Part of a small language model's weights: vocabulary 2048, 447M tokens.
MLP neurons of a small language model. Each row is named by its layer, matrix (down: output weights) and neuron, and shows model dimensions 48-143. Each number is 50 + 10 x the weight over its row's rms, rounded and kept within 0 to 99. A neuron's up and down rows have the sign that makes its largest values positive.
A block is one neuron, or neurons of one layer that tend to fire together. Before each block is what it responds to, as a language model described it from the Wikipedia text at the highest values.

Responds to: Mid-sentence commas
L9.down25:54 45 54 55 32 43 45 35 45 38 46 50 57 46 41 67 57 47 38 49 52 47 61 61 48 47 43 52 38 45 43 46 56 70 43 51 51 56 44 42 36 62 60 36 61 48 65 62 30 48 52 41 50 43 50 57 59 26 38 50 47 64 39 64 47 50 46 56 49 45 61 43 56 47 57 30 57 46 51 45 55 48 29 64 47 41 54 52 48 47 50 50 50 48 49 46

Responds to: Clause-ending commas
L6.down15:69 69 45 48 46 53 45 66 43 45 46 44 45 42 38 43 62 48 58 48 42 61 53 50 69 66 50 42 52 37 44 41 45 50 51 59 70 39 66 53 60 37 31 51 54 52 76 50 49 55 62 43 68 48 72 53 54 32 56 48 41 56 39 56 25 62 59 35 50 48 40 49 53 60 48 60 46 53 64 51 53 48 37 53 40 61 61 61 53 46 49 49 61 64 47 55
L6.down108:39 30 43 46 54 60 46 55 54 42 50 57 54 48 53 53 39 39 63 45 40 30 44 58 50 48 32 49 48 46 31 46 69 31 56 64 45 43 37 45 52 45 58 30 49 58 71 71 46 36 52 36 43 46 70 46 63 33 41 49 42 43 49 48 48 43 54 43 57 54 40 63 46 57 49 58 53 42 55 54 59 46 40 72 59 46 50 49 51 50 48 45 64 58 54 46
L6.down161:49 43 44 40 46 43 55 52 33 38 62 52 54 38 52 32 35 52 27 50 62 55 52 50 60 67 53 40 68 52 42 54 76 55 53 61 76 37 59 37 52 30 42 34 69 58 62 63 51 65 61 52 37 59 60 65 52 43 47 52 42 62 47 36 55 65 44 49 42 45 69 43 53 44 50 51 51 58 48 60 47 59 51 53 41 52 49 54 59 58 53 56 45 64 46 42
L6.down180:39 43 40 53 49 60 47 51 49 65 57 58 47 39 55 39 38 44 40 36 58 44 65 53 40 45 44 44 62 45 40 67 47 43 40 69 42 49 63 41 34 59 40 62 57 41 60 38 48 42 32 58 39 60 53 68 52 42 68 44 33 59 59 53 46 56 56 64 37 46 43 61 47 60 58 49 45 59 52 18 57 42 48 38 62 46 47 57 53 47 40 42 48 39 58 31
L6.down387:59 55 52 67 53 72 48 53 50 65 38 54 55 46 29 58 38 50 46 56 55 44 37 54 39 36 34 51 64 26 56 45 35 57 53 55 47 49 45 48 35 53 52 76 57 32 71 64 52 63 35 55 71 58 39 55 58 45 48 53 52 58 42 43 56 41 48 66 51 56 28 61 42 48 54 37 47 61 56 54 55 68 42 51 56 44 57 37 40 50 54 37 38 44 44 62
L6.down489:63 50 46 47 33 45 45 45 41 62 62 59 37 86 53 51 54 54 58 54 50 60 53 52 44 40 50 55 39 44 40 39 43 48 53 60 51 53 32 41 49 51 70 70 61 51 58 59 49 52 53 49 47 53 59 55 58 59 61 44 38 52 56 54 55 51 43 37 35 63 39 56 45 65 54 37 46 39 62 52 43 61 73 53 52 30 60 43 47 38 59 51 27 60 58 43
L6.down577:36 68 46 68 45 33 44 39 70 69 47 44 48 53 53 58 66 45 43 52 46 39 42 43 49 49 57 52 62 42 64 41 51 53 56 55 28 55 45 60 45 69 66 62 69 44 49 40 61 63 39 57 50 40 49 48 53 39 53 35 60 56 45 47 72 50 47 32 42 48 48 60 54 45 73 56 57 49 40 41 63 53 61 57 50 52 57 35 48 52 47 47 65 56 48 52
L6.down735:56 50 48 57 46 56 53 50 62 71 41 58 48 61 57 50 55 42 61 63 56 58 31 69 39 46 51 49 56 44 54 46 35 37 45 58 39 54 47 67 52 65 45 74 58 49 42 67 45 56 15 44 41 42 43 53 48 47 39 37 60 58 61 49 54 50 35 46 41 56 34 62 54 53 53 69 51 59 41 50 43 65 65 63 52 57 67 50 56 55 55 42 48 52 68 48

Responds to: Comma after place names
L4.down96:59 45 55 32 59 42 51 26 40 49 51 49 45 39 29 31 48 53 35 56 49 52 62 44 54 41 50 22 59 64 55 49 58 47 59 47 51 52 53 51 44 44 60 54 56 42 63 34 53 41 48 50 48 64 50 61 27 71 35 66 59 42 39 70 65 41 40 45 48 40 50 54 55 49 55 44 40 31 45 27 56 62 64 54 38 52 41 52 58 50 31 38 35 50 44 45
L4.down113:55 65 56 54 57 59 55 47 53 43 33 34 63 47 57 41 41 58 67 47 50 49 57 40 60 53 36 39 42 46 44 56 52 53 34 33 41 54 40 60 60 42 42 37 36 49 55 32 41 55 67 57 56 51 57 61 42 78 52 46 37 37 77 50 38 51 37 62 57 51 43 39 46 72 46 56 60 33 55 57 53 43 67 54 52 47 42 46 43 39 61 67 39 53 50 48
L4.down146:81 46 50 52 57 49 50 28 66 61 44 48 52 51 44 38 57 40 39 59 35 47 54 44 51 39 38 31 59 60 52 62 56 52 39 62 46 67 19 74 51 46 22 35 47 53 52 57 57 49 47 53 49 47 51 54 69 43 48 61 64 62 45 38 56 44 55 54 42 35 58 58 28 42 54 46 50 53 47 61 56 59 46 41 41 54 64 45 56 33 39 50 74 45 38 51
L4.down326:44 52 31 47 57 44 63 47 53 33 49 50 48 31 57 51 53 30 41 47 66 44 48 51 39 39 53 39 55 36 62 61 41 56 52 58 49 62 48 42 57 62 32 66 57 41 52 55 53 33 55 31 20 32 52 50 60 57 62 47 43 37 30 47 49 46 40 59 55 41 51 41 53 66 70 42 52 51 63 32 42 41 56 37 46 49 41 44 52 63 43 38 51 33 47 67
L4.down424:42 55 43 45 63 52 66 35 48 55 34 50 46 66 38 48 56 48 53 50 44 52 54 57 65 49 45 51 47 33 72 57 58 62 45 36 44 47 50 55 49 37 48 38 60 58 34 56 59 31 38 37 37 40 58 49 78 63 52 59 51 31 53 40 51 51 37 54 51 47 59 38 56 66 60 40 47 64 49 52 65 38 54 63 66 27 38 58 58 69 49 66 46 42 51 59
L4.down507:70 60 64 41 46 49 66 42 52 36 32 54 58 44 53 66 62 51 59 23 50 55 50 55 51 39 51 52 47 40 54 33 49 46 43 54 57 29 53 41 53 49 41 58 55 75 50 56 24 39 46 32 50 35 54 54 57 52 63 60 45 63 31 45 41 44 15 66 53 70 60 56 47 60 58 47 58 63 53 46 44 46 52 35 52 62 46 51 55 53 52 47 67 51 42 52
L4.down588:53 48 49 53 44 47 58 53 36 40 46 46 48 57 49 54 66 65 43 38 59 45 53 52 30 45 55 68 51 43 57 44 65 53 32 39 43 68 51 51 55 57 52 49 49 57 45 57 51 35 51 62 43 64 45 37 38 65 44 45 41 71 49 42 50 58 42 46 45 40 53 60 37 40 42 57 59 35 54 40 45 60 34 41 54 44 49 42 46 44 26 30 63 27 49 49
L4.down738:53 46 45 46 38 26 68 55 57 43 47 39 28 61 46 72 57 54 55 61 44 45 51 43 48 45 38 37 21 54 46 52 43 56 65 54 32 41 53 61 52 56 49 51 56 58 60 30 45 29 47 50 47 40 46 60 45 56 39 51 53 50 54 50 37 32 40 41 32 56 42 47 62 36 56 64 54 52 49 51 40 62 55 40 60 45 64 56 32 57 55 67 36 51 66 55

Responds to: Agent "by" after passives
L4.down16:39 65 53 43 46 55 47 77 35 59 44 32 25 65 50 46 64 46 43 44 39 57 57 27 51 52 61 49 54 66 44 54 37 47 47 62 48 53 56 45 37 59 67 51 29 65 53 51 53 53 65 52 45 55 30 55 45 52 55 44 62 54 74 52 59 47 46 53 46 57 44 51 39 45 61 58 58 54 26 48 49 55 50 44 45 34 63 54 45 40 60 53 43 67 62 41
L4.down64:54 46 48 55 60 42 33 39 56 33 56 38 46 44 58 61 43 40 40 56 49 57 50 40 64 56 34 38 59 41 51 54 42 44 40 69 42 60 63 54 53 52 73 65 46 46 36 59 34 45 67 31 64 46 47 52 36 46 46 47 58 43 51 67 25 48 59 64 54 65 43 42 48 75 44 34 48 38 45 42 52 27 68 53 68 48 58 47 51 54 44 49 44 38 45 56
L4.down92:56 41 58 57 48 61 54 56 42 25 37 57 64 24 59 46 41 51 49 45 77 62 37 44 58 46 61 45 55 39 58 60 59 46 46 41 57 41 40 49 45 44 54 62 48 55 54 71 36 40 54 63 59 30 58 49 59 56 29 48 38 62 42 48 65 56 34 58 46 53 52 62 58 47 56 61 36 49 49 40 50 39 29 54 46 38 47 38 53 41 47 45 53 59 54 67
L4.down236:39 59 64 60 62 40 52 60 60 43 50 51 54 57 58 57 38 47 56 54 62 58 34 49 53 34 50 40 50 55 54 68 63 54 63 39 51 53 58 49 52 60 50 49 59 52 46 48 62 34 63 34 48 80 47 52 50 54 53 33 54 45 44 60 38 42 54 40 65 50 54 62 50 46 58 52 57 69 48 54 35 59 41 67 55 54 53 58 54 39 47 37 50 43 63 53
L4.down241:50 53 38 61 63 41 54 75 55 37 48 55 61 49 45 57 50 60 50 59 54 40 51 78 75 41 50 65 46 47 44 52 62 47 56 46 61 53 55 26 52 59 61 51 43 58 73 38 42 56 45 63 56 51 42 51 58 65 48 56 55 41 51 44 34 75 51 57 66 28 72 48 37 66 43 36 43 51 64 36 47 47 66 64 50 54 50 49 43 42 63 58 64 45 49 58
L4.down392:59 62 49 43 43 52 53 65 61 44 64 53 45 69 53 50 46 38 50 66 26 43 32 67 46 53 44 47 58 61 56 49 57 35 61 48 45 45 57 40 60 47 35 42 44 61 56 47 49 53 46 35 59 53 28 36 82 42 39 40 45 61 47 56 43 50 38 56 60 58 49 64 49 70 45 42 48 62 46 59 39 51 69 47 54 55 45 58 41 40 55 45 43 39 63 57
L4.down433:61 35 66 71 60 39 51 60 63 28 47 49 50 37 59 56 42 70 65 50 56 69 35 58 49 62 42 51 69 56 55 45 42 58 43 42 41 48 63 53 52 53 51 36 36 55 55 18 70 40 55 57 57 62 45 46 53 51 40 55 37 41 48 49 71 46 59 45 54 35 70 33 46 57 51 45 66 51 49 42 58 37 67 51 57 51 66 44 62 56 47 52 57 47 62 36
L4.down605:41 42 55 47 32 54 52 67 63 33 45 55 58 56 41 43 62 41 59 46 51 41 57 54 40 62 40 49 43 64 57 51 77 42 34 62 57 54 55 47 55 40 44 61 51 52 44 35 46 44 52 54 47 53 54 40 22 54 44 39 68 48 30 48 38 40 50 64 52 57 40 61 38 43 58 50 65 47 53 24 49 49 49 46 60 30 65 54 58 47 49 41 64 46 49 54

Responds to: Clause-opening conjunctions
L4.down207:50 53 48 55 67 66 36 51 53 50 42 46 59 38 45 42 42 44 55 52 72 53 46 58 48 53 36 35 52 23 50 47 39 53 60 47 27 57 65 53 44 56 43 52 55 32 50 44 51 67 52 56 67 48 44 40 44 63 48 43 60 63 47 38 29 42 43 48 59 56 46 48 55 43 61 26 33 41 61 66 47 38 55 53 56 41 33 48 70 57 51 55 59 61 44 39
L4.down251:73 48 46 58 52 34 70 39 40 57 47 65 34 54 47 56 51 34 54 60 46 36 28 54 45 42 35 51 39 53 47 27 40 41 38 56 37 47 58 43 65 49 43 35 74 60 59 59 50 59 58 43 67 56 54 50 52 47 53 48 51 57 46 45 52 47 63 47 66 28 66 48 39 42 51 52 37 57 36 47 74 39 64 40 61 41 49 67 65 38 38 49 65 40 53 39
L4.down294:63 53 69 61 49 50 57 50 57 48 48 40 48 52 43 47 65 68 63 45 47 58 55 27 67 64 43 46 49 53 53 39 49 51 56 51 36 62 46 38 63 64 60 47 66 45 51 35 65 47 55 37 59 53 63 43 51 37 46 54 59 55 35 40 51 60 55 44 34 48 67 37 25 47 44 44 52 61 52 47 46 39 53 61 68 54 58 66 44 40 55 61 68 46 53 42
L4.down359:51 41 43 46 47 40 29 50 54 44 49 45 60 44 56 40 44 43 27 40 45 55 48 56 56 54 37 31 88 46 40 47 55 74 51 57 46 51 64 42 43 49 45 55 49 47 30 31 65 65 62 59 60 65 27 66 34 55 64 58 58 40 53 47 46 45 40 46 61 49 50 51 64 41 55 58 61 54 62 45 61 50 42 61 42 49 45 62 46 48 52 48 61 44 55 57
L4.down440:36 51 59 59 35 58 52 42 44 34 34 53 42 46 31 49 43 40 55 53 53 61 63 43 53 26 57 40 28 34 60 38 49 44 55 41 70 45 54 47 72 52 54 46 53 51 44 59 50 42 52 39 47 44 50 58 37 35 61 45 44 45 59 50 45 34 23 55 47 54 44 58 62 45 38 63 53 48 56 63 36 43 53 44 51 67 56 53 42 40 69 39 51 48 59 50
L4.down533:53 39 48 60 43 60 29 45 62 58 60 57 56 62 52 53 48 28 34 48 57 60 59 42 53 50 67 46 47 60 41 54 47 54 47 53 24 61 62 49 50 48 57 52 50 64 51 32 63 56 42 51 58 63 42 49 47 56 75 52 57 47 55 63 46 15 72 56 51 50 61 59 67 51 68 59 46 45 45 55 43 49 73 46 54 42 56 52 52 54 55 53 40 64 41 32
L4.down578:61 50 50 41 54 40 52 44 68 52 39 43 57 37 31 28 57 45 56 49 63 39 58 59 47 40 65 58 65 50 42 36 34 49 63 60 40 50 46 54 50 57 49 47 66 46 54 39 53 45 47 49 59 37 41 66 36 44 62 73 65 43 57 36 55 47 55 50 39 58 50 52 67 58 48 41 71 45 44 36 57 69 35 37 41 35 52 45 63 52 51 45 45 37 40 46
L4.down696:51 67 42 29 46 50 48 25 64 45 51 35 58 55 39 49 65 25 45 48 60 55 51 44 60 51 63 37 57 45 58 49 34 44 67 41 64 54 70 46 70 59 53 48 53 39 61 61 61 60 55 44 47 55 38 51 63 57 38 51 46 57 51 67 50 38 57 56 47 55 58 56 52 56 61 54 43 45 47 45 50 55 59 46 54 48 54 50 48 51 60 47 67 60 45 70

Responds to: Verb completion before object
L6.down100:45 49 56 61 58 42 39 61 63 50 40 68 65 44 44 56 35 49 63 51 54 47 52 33 37 41 47 53 55 46 50 34 43 56 61 58 43 45 47 59 45 29 44 45 43 44 41 43 54 50 30 51 50 52 38 30 56 57 45 36 63 59 46 64 54 47 47 56 52 42 29 57 36 42 50 37 56 52 45 45 50 58 54 71 42 35 63 61 53 51 58 46 39 67 47 56
L6.down123:50 40 46 49 36 59 44 40 41 48 66 62 47 71 52 48 60 31 48 59 59 50 30 42 61 64 52 65 67 61 31 58 36 48 43 59 52 55 61 27 52 48 58 63 48 52 40 51 31 54 61 59 53 55 52 69 49 43 60 45 53 50 55 47 58 53 54 52 62 48 29 55 60 57 31 44 48 44 31 51 54 33 59 32 44 57 43 60 59 47 59 45 36 53 44 54
L6.down130:37 56 47 40 47 56 48 59 55 58 63 35 39 47 35 65 41 48 45 55 58 52 45 45 65 52 67 63 61 57 33 36 56 58 63 71 31 58 69 34 63 52 52 47 42 29 26 58 62 28 45 52 50 54 51 56 49 58 59 52 61 71 40 48 50 59 47 58 40 50 51 30 53 66 63 61 48 35 43 43 46 47 52 56 62 41 59 32 52 48 48 55 44 46 33 45
L6.down265:63 47 59 37 60 43 60 36 56 55 34 62 54 43 44 51 39 70 59 48 48 67 55 46 46 52 39 51 52 78 52 45 51 66 45 56 36 49 54 44 49 42 55 51 63 55 44 37 43 35 39 45 42 53 44 57 43 48 63 44 50 53 60 29 63 65 53 44 46 58 63 46 57 55 66 50 39 58 75 36 53 51 40 47 61 54 56 49 48 64 49 49 45 42 44 50
L6.down334:41 42 59 48 50 36 41 44 38 36 61 59 47 27 45 55 52 54 54 46 60 47 36 43 50 54 58 29 69 32 52 71 54 46 55 48 55 50 55 46 47 57 30 51 53 33 34 49 36 51 53 52 66 46 43 52 43 44 52 67 33 43 16 45 49 45 36 68 62 40 49 49 45 45 49 55 50 33 34 55 40 60 63 60 63 37 57 32 43 69 41 48 55 58 51 32
L6.down471:36 47 50 40 52 58 47 65 68 44 64 49 44 58 56 45 55 42 60 60 55 57 57 63 50 68 55 61 71 47 33 54 31 44 46 61 03 52 62 38 50 56 45 26 49 46 19 46 54 48 72 42 50 57 48 58 42 48 61 45 30 39 55 44 46 41 41 61 60 47 57 66 53 76 54 50 54 46 46 53 56 40 71 49 57 45 58 43 51 50 36 60 45 55 70 52
L6.down570:48 55 45 64 44 36 44 56 52 43 46 47 41 54 44 51 55 41 54 50 46 51 51 42 46 52 69 48 69 33 57 62 36 34 69 46 58 39 44 40 42 48 37 52 58 42 49 34 60 51 72 46 62 50 31 46 66 67 59 51 56 64 66 54 62 42 28 53 36 54 55 38 53 51 45 50 60 53 38 46 54 41 41 42 47 59 76 45 36 60 68 58 60 40 58 76
L6.down586:64 41 60 51 52 51 70 35 79 56 63 44 63 46 49 41 38 55 59 55 45 55 39 47 50 71 59 45 55 62 48 37 44 50 41 52 31 58 54 51 49 65 34 55 53 50 51 50 58 56 54 39 49 74 49 57 42 41 52 46 33 39 60 65 66 58 53 42 53 51 43 58 26 59 41 52 46 44 59 55 61 43 63 36 37 57 41 51 57 36 51 56 49 68 54 46

Responds to: Anaphoric determiners after prepositions
L6.down21:49 57 54 57 45 30 31 55 44 55 59 50 66 58 46 62 48 56 38 25 46 40 62 49 46 47 42 42 48 48 63 51 53 43 47 47 67 66 58 55 41 47 53 44 41 53 46 48 45 55 49 42 32 55 37 71 47 43 53 55 38 55 48 20 39 52 49 62 57 39 49 49 55 60 45 63 47 57 53 28 52 42 51 52 65 46 48 51 74 36 36 30 64 62 43 33
L6.down51:47 54 53 52 33 47 71 55 47 56 66 50 44 59 49 50 36 45 41 57 33 47 46 39 53 46 16 52 50 36 55 48 55 55 35 52 40 49 57 47 24 38 51 54 51 49 51 35 39 57 51 45 22 53 50 50 40 31 34 46 52 38 30 40 54 60 40 60 50 52 35 42 60 54 45 67 55 49 42 45 45 53 50 32 57 46 48 60 45 43 38 43 46 64 54 51
L6.down107:56 57 52 43 39 45 43 58 34 29 46 30 56 50 59 52 49 44 47 54 40 38 44 53 43 42 50 57 63 36 48 65 57 37 58 44 56 49 65 47 51 52 59 53 41 63 56 52 66 52 54 45 47 53 37 43 45 35 60 61 52 49 56 39 57 52 26 50 63 48 60 52 40 46 81 51 39 52 64 49 51 42 54 38 60 52 50 46 43 47 44 65 57 50 47 60
L6.down332:51 37 71 41 52 55 61 46 47 60 46 47 39 39 36 47 48 64 22 47 57 43 63 44 44 57 46 49 43 39 53 47 54 47 55 41 37 59 59 60 55 35 64 54 50 60 61 51 47 69 56 40 46 43 58 50 39 78 50 36 61 43 38 59 42 46 45 41 59 58 60 57 29 41 37 60 51 24 59 51 43 57 33 55 49 53 43 44 28 32 57 58 41 40 33 56
L6.down559:50 47 51 56 50 54 36 40 51 48 45 51 43 44 61 22 52 50 58 38 51 43 39 44 47 42 37 58 35 51 48 50 66 50 36 47 67 39 57 49 53 49 43 42 56 71 54 52 34 54 44 45 38 57 55 56 47 46 33 46 49 54 44 34 49 53 42 58 45 36 42 58 53 58 34 71 55 65 54 51 58 46 51 39 62 42 50 56 38 36 57 46 43 41 55 42
L6.down572:57 53 66 63 58 54 36 68 47 37 64 54 48 55 49 49 56 24 37 53 25 19 51 51 50 41 54 49 57 48 67 40 53 55 45 47 52 62 61 43 43 48 46 56 48 54 60 53 55 61 61 44 40 49 56 48 54 50 57 51 29 47 40 45 65 58 48 50 48 52 39 55 39 51 50 46 71 48 66 47 55 57 55 33 46 39 57 58 37 57 44 69 49 31 34 52
L6.down648:63 27 51 51 53 49 50 52 36 42 59 27 55 47 63 41 60 47 49 48 56 39 51 47 63 43 59 42 30 41 37 49 54 46 57 57 37 50 67 33 48 75 48 50 51 42 39 51 65 56 25 49 47 41 40 47 53 51 43 44 62 33 66 34 54 56 57 42 40 54 44 45 38 62 54 47 52 38 73 62 37 39 47 35 45 60 52 43 55 53 39 62 53 65 55 31
L6.down669:41 51 55 59 74 57 65 46 27 50 44 51 62 52 57 50 43 52 45 40 53 63 72 48 44 45 34 50 48 63 40 24 41 50 55 48 52 59 52 51 40 57 63 63 50 43 61 43 66 48 75 53 45 50 37 38 61 48 50 43 58 43 60 59 52 47 45 57 40 60 45 52 53 50 59 49 34 63 64 59 51 57 38 42 73 38 50 38 42 52 51 31 48 49 43 52

Responds to: Anaphoric that/what onsets
L9.down697:57 50 49 66 52 42 59 50 46 40 55 52 46 46 52 49 45 35 30 66 46 50 46 49 51 59 44 58 47 69 51 61 46 48 37 43 65 37 40 58 55 29 32 42 33 62 42 41 41 61 50 57 56 54 43 41 51 48 48 62 51 54 51 54 69 53 46 49 41 20 54 41 31 88 48 51 55 29 38 46 35 47 30 51 48 49 70 42 55 50 36 52 77 42 46 56

Responds to: Preposition "on" and relatives
L6.down35:36 38 56 61 57 55 65 33 58 61 50 54 41 59 46 45 55 46 54 45 47 49 29 52 49 42 47 46 52 47 57 48 32 54 53 40 22 52 45 56 42 51 62 58 56 67 59 54 66 50 58 44 53 56 42 62 30 46 64 37 60 43 47 46 43 52 48 46 29 51 40 27 62 40 57 54 49 34 53 47 63 54 51 54 38 37 33 51 59 29 58 70 39 54 57 60
L6.down45:70 54 52 57 47 44 43 55 55 54 45 39 34 65 56 44 48 56 42 44 46 49 53 33 50 52 31 49 30 59 39 60 36 40 32 49 34 51 50 64 40 48 68 43 43 42 51 55 46 39 46 63 35 49 51 55 43 44 52 46 38 44 51 45 65 47 51 63 48 48 44 47 58 51 52 70 50 43 49 25 53 41 55 50 70 41 43 43 49 34 41 66 60 67 58 43
L6.down96:52 51 67 49 44 40 57 53 52 29 40 58 55 40 50 38 41 63 48 40 35 65 42 51 44 42 41 79 41 61 50 43 69 69 28 49 34 58 59 55 37 52 61 53 60 47 71 62 43 38 60 63 39 42 48 47 52 40 52 43 41 46 52 42 45 50 54 46 43 42 48 46 64 46 77 54 39 61 56 55 35 58 72 46 41 47 41 44 63 46 53 54 51 54 50 54
L6.down279:40 58 58 73 39 48 35 56 48 43 48 49 56 61 37 61 41 58 50 39 57 24 55 45 62 58 53 55 41 55 62 63 38 48 43 62 46 60 62 46 64 41 50 47 51 38 19 52 43 54 47 70 60 55 51 40 54 56 59 42 33 31 62 46 40 60 44 64 51 56 54 61 55 59 69 64 58 44 41 63 40 59 35 55 54 38 54 26 49 44 63 57 56 63 67 47
L6.down505:57 29 57 44 50 34 43 37 60 59 42 44 63 54 52 65 61 45 68 68 49 54 52 45 55 34 61 69 49 64 59 54 57 45 49 46 53 41 54 48 59 41 44 69 56 41 44 58 46 60 26 48 51 48 55 59 45 33 52 44 55 57 46 51 59 48 47 60 35 47 54 49 61 61 63 43 55 55 64 51 53 36 49 60 51 55 50 66 39 45 61 51 48 53 70 59
L6.down623:39 46 44 44 36 59 51 63 41 46 56 62 54 49 50 65 55 43 48 51 54 55 48 53 57 51 84 52 46 47 67 57 60 49 58 47 66 52 43 25 51 33 61 37 55 47 56 37 48 31 60 32 30 61 50 50 44 34 61 71 29 48 61 66 42 42 39 55 48 65 66 47 49 43 40 60 49 60 28 45 55 60 46 60 44 54 44 63 62 43 49 47 40 31 54 58
L6.down654:67 52 43 71 52 60 61 49 45 51 68 48 47 57 54 73 46 58 51 60 48 40 61 46 62 30 36 49 69 53 46 40 57 41 67 46 49 40 64 50 44 32 64 64 33 53 25 43 49 47 53 50 59 60 45 64 44 54 54 57 60 38 63 45 29 60 56 53 55 29 49 49 61 52 53 51 59 34 58 43 54 63 53 58 48 42 47 44 56 38 34 44 55 54 51 49
L6.down661:47 48 66 55 54 45 48 45 40 49 43 46 65 69 72 49 32 35 54 57 53 45 42 62 50 54 48 66 56 59 75 60 58 39 64 70 59 44 57 43 51 40 47 48 40 42 51 61 68 57 55 50 50 50 46 51 37 54 61 33 47 47 44 74 48 46 48 62 39 66 40 50 42 63 37 36 73 67 63 46 43 46 33 44 51 49 31 52 56 28 59 34 33 47 51 52

Responds to: Ambiguous word-start fragments
L9.down506:55 48 51 46 41 70 38 57 57 37 44 47 52 68 60 48 47 57 39 33 51 73 57 60 61 27 66 49 48 53 69 44 41 48 46 57 42 47 44 37 52 49 57 49 60 56 42 57 48 52 52 49 45 62 51 40 50 52 32 50 62 54 67 51 28 40 49 43 54 41 41 36 48 70 52 40 59 40 48 50 35 57 61 59 45 36 50 62 66 45 45 27 61 35 53 57

Responds to: Prepositions to, at, on, after
L4.down85:47 34 35 62 60 54 64 60 49 58 48 35 44 50 57 45 55 65 62 54 65 54 62 45 27 49 54 49 38 53 55 44 53 48 41 47 62 55 69 59 62 48 47 35 66 64 46 34 35 59 42 42 49 52 30 51 65 43 31 39 48 54 47 49 47 61 58 43 62 50 48 32 42 47 39 30 40 56 66 45 51 25 65 52 59 65 52 39 67 30 57 62 53 39 48 55
L4.down149:42 29 29 51 49 50 75 43 46 44 40 59 50 48 56 45 64 45 56 59 46 42 55 47 39 40 63 49 40 58 50 21 47 60 61 46 54 59 53 52 48 55 58 50 43 61 37 38 33 54 63 36 51 62 46 65 33 38 38 56 35 63 64 46 48 62 44 49 35 38 43 29 64 42 52 45 50 44 57 43 58 49 54 51 54 35 45 27 57 36 55 50 53 40 50 65
L4.down203:51 43 48 55 48 48 60 66 66 53 47 42 50 41 57 57 54 49 60 49 50 59 63 37 50 46 55 57 33 47 39 40 45 43 41 57 45 62 64 25 55 52 67 45 54 53 59 67 54 62 44 46 38 54 50 45 40 50 58 54 62 49 34 59 71 29 70 30 47 36 59 53 52 50 43 31 46 62 55 58 60 30 51 52 45 37 25 56 58 49 60 59 59 61 38 22
L4.down276:57 44 32 52 46 49 50 50 56 56 43 53 60 54 45 38 64 48 48 39 63 44 43 43 42 47 40 60 44 58 47 33 68 56 45 44 72 62 59 49 41 38 46 50 63 60 43 43 31 39 37 56 60 50 42 40 58 43 33 45 38 54 54 53 48 61 50 52 39 46 45 34 20 41 39 43 39 52 46 48 49 30 38 58 52 49 44 50 56 45 52 46 45 51 47 64
L4.down386:58 39 55 55 56 39 58 49 35 45 44 26 53 51 56 32 50 52 44 51 32 26 63 51 60 49 68 47 46 60 38 42 58 64 44 51 36 31 50 53 62 50 53 65 51 59 27 49 41 44 50 44 59 51 60 42 54 38 54 48 58 57 56 57 67 37 42 71 57 45 45 51 42 49 42 43 41 58 41 55 49 40 47 32 39 62 42 44 48 47 37 57 48 36 46 47
L4.down441:34 43 44 58 33 55 57 59 59 67 35 64 44 50 59 57 44 53 50 50 37 52 47 43 58 31 53 37 51 73 45 37 56 43 53 50 41 35 42 74 31 41 60 48 42 57 55 54 44 48 55 60 56 61 54 79 38 41 43 50 45 49 62 57 63 33 55 41 42 58 53 69 57 56 43 71 72 50 41 42 70 39 43 47 40 61 47 56 58 48 59 45 37 46 68 37
L4.down495:43 51 36 62 40 60 58 67 48 45 51 41 41 46 75 34 40 50 56 58 47 46 43 58 43 60 41 52 57 66 51 27 35 53 51 72 54 56 58 61 43 47 68 35 46 52 64 62 50 57 49 71 39 51 53 73 48 50 57 44 51 41 56 51 55 27 52 48 55 49 57 53 63 62 44 39 57 24 49 41 51 39 59 43 50 59 55 44 49 59 56 48 71 40 45 32
L4.down687:42 42 45 48 46 48 70 38 41 49 43 53 62 43 57 51 58 39 36 46 56 47 43 37 54 44 35 57 44 56 53 48 55 33 41 49 44 58 59 44 63 41 35 59 38 54 43 56 42 43 42 45 48 58 57 62 43 36 59 31 46 48 57 54 39 39 26 28 37 38 58 60 52 59 50 26 62 46 38 57 48 42 54 42 41 39 55 59 47 56 62 55 55 47 77 54

Responds to: Verb stem fragments
L9.down602:39 50 34 47 52 54 39 45 53 68 42 55 51 60 55 50 59 30 51 75 54 63 49 60 57 57 66 38 69 50 55 62 37 63 39 53 40 58 62 48 63 51 56 68 39 42 46 46 52 53 67 53 57 34 47 57 39 40 51 40 52 28 54 66 46 47 37 55 45 51 59 46 63 37 49 47 73 43 60 47 49 58 51 49 57 39 48 45 59 55 57 50 44 60 60 67